config.toml
activation = "geglu"
positions = "rope"
bias = "none"
init = "normal"
grad_clip = 0.5
decay_fraction = 1.0
MLP neurons of a small language model. Each row is named by its layer, matrix (down: output weights) and neuron, and shows model dimensions 16-143. Each number is 128 + 24 x the weight over its row's rms, rounded and kept within 0 to 255. Numbers have three digits each. A neuron's up and down rows have the sign that makes its largest values positive.
A block is one neuron, or neurons of one layer that tend to fire together. After each block is what it responds to, as a language model described it from the Wikipedia text at the highest values.

L2.down166:126092141141133150129129104131123151089142119134185122145138175149124129119105123129145167069134163090131152106057143110117119125161107135114137138141142119180123116150098158161163133080156142122148128129131115175122106115143162126137141064119085149141123106176143138155150121164102112124156118149145117137145088126138156152084161130117085150119165120111135117136126169147120143070142
Responds to: Single digits 0, 1 or 2 coming after other digits inside a multi-digit number, mostly years like 1872, 1761, 1990 in history text.

L4.down24:153126123132133119134131133132085140136104149126114152117125152135162126136137151136113143108108114083106160128114140120132111116148139175108128094191082128131096125115112124120167084063173146130095098112151118166132148155110128150121129121112151135120119137160122118131103149135075159085126139088147103109100165116102119106103117108159086126143130117107131145155112187108136128111112
L4.down73:142139096126155173110104094130118082134130126128152149104109156127142119164157134098143124104119125129150105126131098126116160148152141115134084142128167121137172111098110116160132096119105199141172155125154117155146223149156143127134158148113107120132122156136190156142142086091111127130129136137122111129162162089105138129128117168102093125122140119132114125156152153112110117128164
L4.down180:112150148124115151123152144145088108167137143179131122101149144163106116103126077141133122107111099137151109128171108134115112123158123122131104167132057098151122109112131129152095140129137135142124127123106142101152093100103161131113130132106109133104150167111161162158146152126130096152142183141123092146148154106123143115116126139106162110166108133145133148129147124142109128099138
L4.down198:121170139120134106110130157131099092096095119129146128136100116109102124112124127097176127148115129148139116134130140138124136123128134154142123151129131176137114110138125135152142141104170094112120155095140104125105175137104123144127109071144121108093119107121123111103117102099137107094115093098136182075142167148120129108162071119123182159122098147106090153159084133100144119157173
L4.down285:112132162144129084132154141118135121111087113143119181136147137118107124107109136157125128147101131149143148117097130128134114114182145178138097136135153139132105121138109152119123116157112151146145080115155160109143134130117064120135081103138156139132146092148107130088165155138103103139181160159134118103090147139128110130164150117120113104137125106131119078133164158151093083136114
L4.down295:128145119103090121150113149140174179121125125102134110121121093154142144147089077098122123173157115112161128100116134095117122117154141136125152172133134171134118132135178112089163146172136153133176097159167172125069152124134113110089138113124120086133110094156107156130091111143103113114136100121137093079154123153102150167119111116121111119122093134181112124144142122125102107110139
L4.down307:148119120111147144131106134131075110132110090136106147113119158114132154151112093124155177140099155119111104132102147141134143117131052168130104122164107176156119125139126139107153118115134159085147114128166149117109141152098130071110085154110088093113139142149132084151108107138159138122097136162135150165125138150130138161077154122128141137117121128158108115161105156111144119101114
L4.down322:179127160120137152146156133096087127094128136063134108173146100099115148104166137161164163147132134078140156123105118157096112165138120148127167144148098111111135123128101116105121112065153089167195153122104135109131108156121153124121110114146122142084163120133126127107123079100133086145106108138134108116103135081123127114116150088154119134144115128122122117148101159136120097072096
Responds to: Final pieces that complete a split word, especially noun suffixes like -ction, -ation, -ment (construction, formation), plus States, County after United, Haifeng.

L4.down71:121078167110118120158108105156134128120145148116133157143102116139116156168154127121078123149162099128154165117124162190112114166168173145112134104121156122123135121150152183138075101178148136158100137153117114121120156141134126127114146140145136111106110181129124160121127119143115134136136135083114147167150136163164162096105171114121120132110126091114119108107148146115126127054105
L4.down75:166133112110127168102112140121129152134121136157132162101135101123123116088089110108089142133143130131119108095136088098123123098128134141132091138126142142136133098142135123152100088119116099166067139108140125139105096161138141137117117124128096112118143157130125135123136175119144115120151116127102144127119158132120083121130155120091116158149203085138104124148159159112064167144113
L4.down178:120128115092127165142117157135111095099110153135121167158091170102137146080136103131157148144134101094136112114159147122107137111137129187143130132146137125119107130153131125126103103124143123140139141116171165115139108117150153187180136090139124111137150128126156132111115137144136101117121137159115139162180131154123128117109165160140131100128088091132117090101125134117140177098137
L4.down204:099122136141146118150149105095141109122086100183122119100134139073106118093150136162113137127072105092137130127148107122133129126110179151125147155163119141148143158155127111108153147152140175146141116129114131114161114115130115197142136108146183115132146152113090160113124109145135109092118110135141143150142166110120145112154129129109085122135124082122092082119143153102153153098087
L4.down323:136168145138178153096147127117136145086117092134147161164127144119151158166115160074115148132122062121142160133132108128119116153114165158189100129123135143129122119158113165143144148158128140118142103103162120173152123100121140154152128163134116099091127123166113163113109120162141111078153111145101115137145149119150165176187171100136082124132119130177130113111123108147129106102162
L4.down346:127096150075139141136108104150131129059114099150134134113141151160119151127111127123095120117101144105164131194161079125137154117131147126110141143120116095187124129141134138154128118127106112125113153158135170165147099127169151139134146134125113168135127133167109151099103137146101121136106134111129099147125062139121173110120165077090084151118126103081119120101082125136164100171106
L4.down399:153097130114151133107120139131138150130161123094135119115128096092110126113133089130101154133126146141102129166094122089075107142167107183130097118147153109115109151127138123086099150174150123116142163107145141103156150079184128108122130120095117085133123136125113170097104121148145143129112144198123133151126120111121105160144179083127117132132122149133104098138137139144173135105109
L4.down403:116129123164169139091093127157128131099103123158201127134120120162125123123097172135126127123117126100140111138141116079113131136128144150135131138101138131131105165148092106191124140123122125135163093099111123127109126107132164134125110091126131142199107136116166153152136127146106112133163121123105120154125131097097143114107106099075127172092115081099120121161146104150128108079130
Responds to: The last digit of a four-digit year in dates and tables, such as 198|1, 202|0, 188|9, plus occasional word-final pieces like sales-man.

L6.down2:135144147162144174152150099118134144133098122160147135162117155117110142120092162132118115177138145143153110119135127104155141130115187130084131167107120160117098153116141089096106136129095129144158149120131127106104147127139151118134189127107120137146079126142147130140107103137114094141111150144139104100149126115108142152080093098144143099153115124127053165091116083129140136106138
L6.down32:093083140143170131117104112116090121135105155117133135095145156100133144115169106145149124130152080122114128104165149087105093162182065146122095100138145141133151086116119113155101139182093142144109128129123138118118125146130169097088153179099136103127102128150139147145160153123125096092120125149158113134133174131135100085119126125103122165122133144138127100148152146147140146109109
L6.down57:137113142119104153151112105127168137139121165119085127118128127150084129119119135126081153128118168143129134102142107135098168127114074122107135130150177140119145166125097145130072134110108106136092085131161117134136132173136098118102151120145158143154128101116128148119097116116173109143140108147171091095123185133102135089143127178138151154117092115124148139101115120121106163117105
L6.down163:136123168125170129166138156100104156161101123136086104107130138116091121127105131119100150125132124133135147130128122137107101165143099125140095121138117146136095139114122102146123094145129123151134094101081171120175087128135130149158157171146125123143133131105091114151135122142100089106147143175112166120112101126110115189094103161132117160135135108094171134154137074114174142103192
L6.down181:150135132090132139114152116121118099149106123144152125145131112142157122106144119127098115098178134118097149124143127159111158125142200179103137083118115129157122165131118136148139129148090116123102121147131173129141077133155162134129138163093136073091076161129148129138082103105105117109178142151100168177105124155131126179118156145104129109162145127113117100142139122166104130125112
L6.down196:133173126136147104113103114145133121114097166166100145144116184105157134109074149104122132159140147139093125122148144117095082144141088154121100122155130112127124129101175152139116112090180119164109107137172089144118123115113116092111111089115165134123125150118113121087141148129138133154106162077111166176137129146110135075142153136111098124083097126148128101140147140125132146090078
L6.down209:133149147128096125144142127119155116110105104106059068130140139123131130083122166090138113150145108118140150118117109148135146105110146115161114094094125145095111133151125116087126121153082187171144150118136105107180106077132110140118145132133088153081134116134150116126086153102145106135136088139142125160133141138184155163101143137138102077120112106166133143111093117110133119148161
L6.down301:077153122133128139144085120090112087118142137182116079118119118119095143124135119134182094169124146127120126118116101112116156123109145146151153137143130135195135136138117084120170121158150151142154125115129124140113110126135124131123120144153101130156084143138135078136192100099090143100099103145102116101124135156153125127096121140148114142164136113108155137150123135112112155097117
Responds to: The last digit of a four-digit year after "In" or a month, as in "In 199|0|" or "the 199|0|s", with a few stray word pieces.

L2.down67:099136122081130136157147151123102119152118137131130156151177160170119103117107063144152132155101133103139093088122162173144144160140081142119124153132147152148156117136155153147139145168124155128132106132114139114136113122098116108115095191102147108113156124150149125164143093118140177120107090126136119077152126110090105142116154112177116108112164130114130128122123174138137129102142
Responds to: Final subword pieces that finish a word split across tokens, usually suffixes like -ation, -ice, -ine, -ement, -ial (equ-ation, Pol-ice, Christ-ine).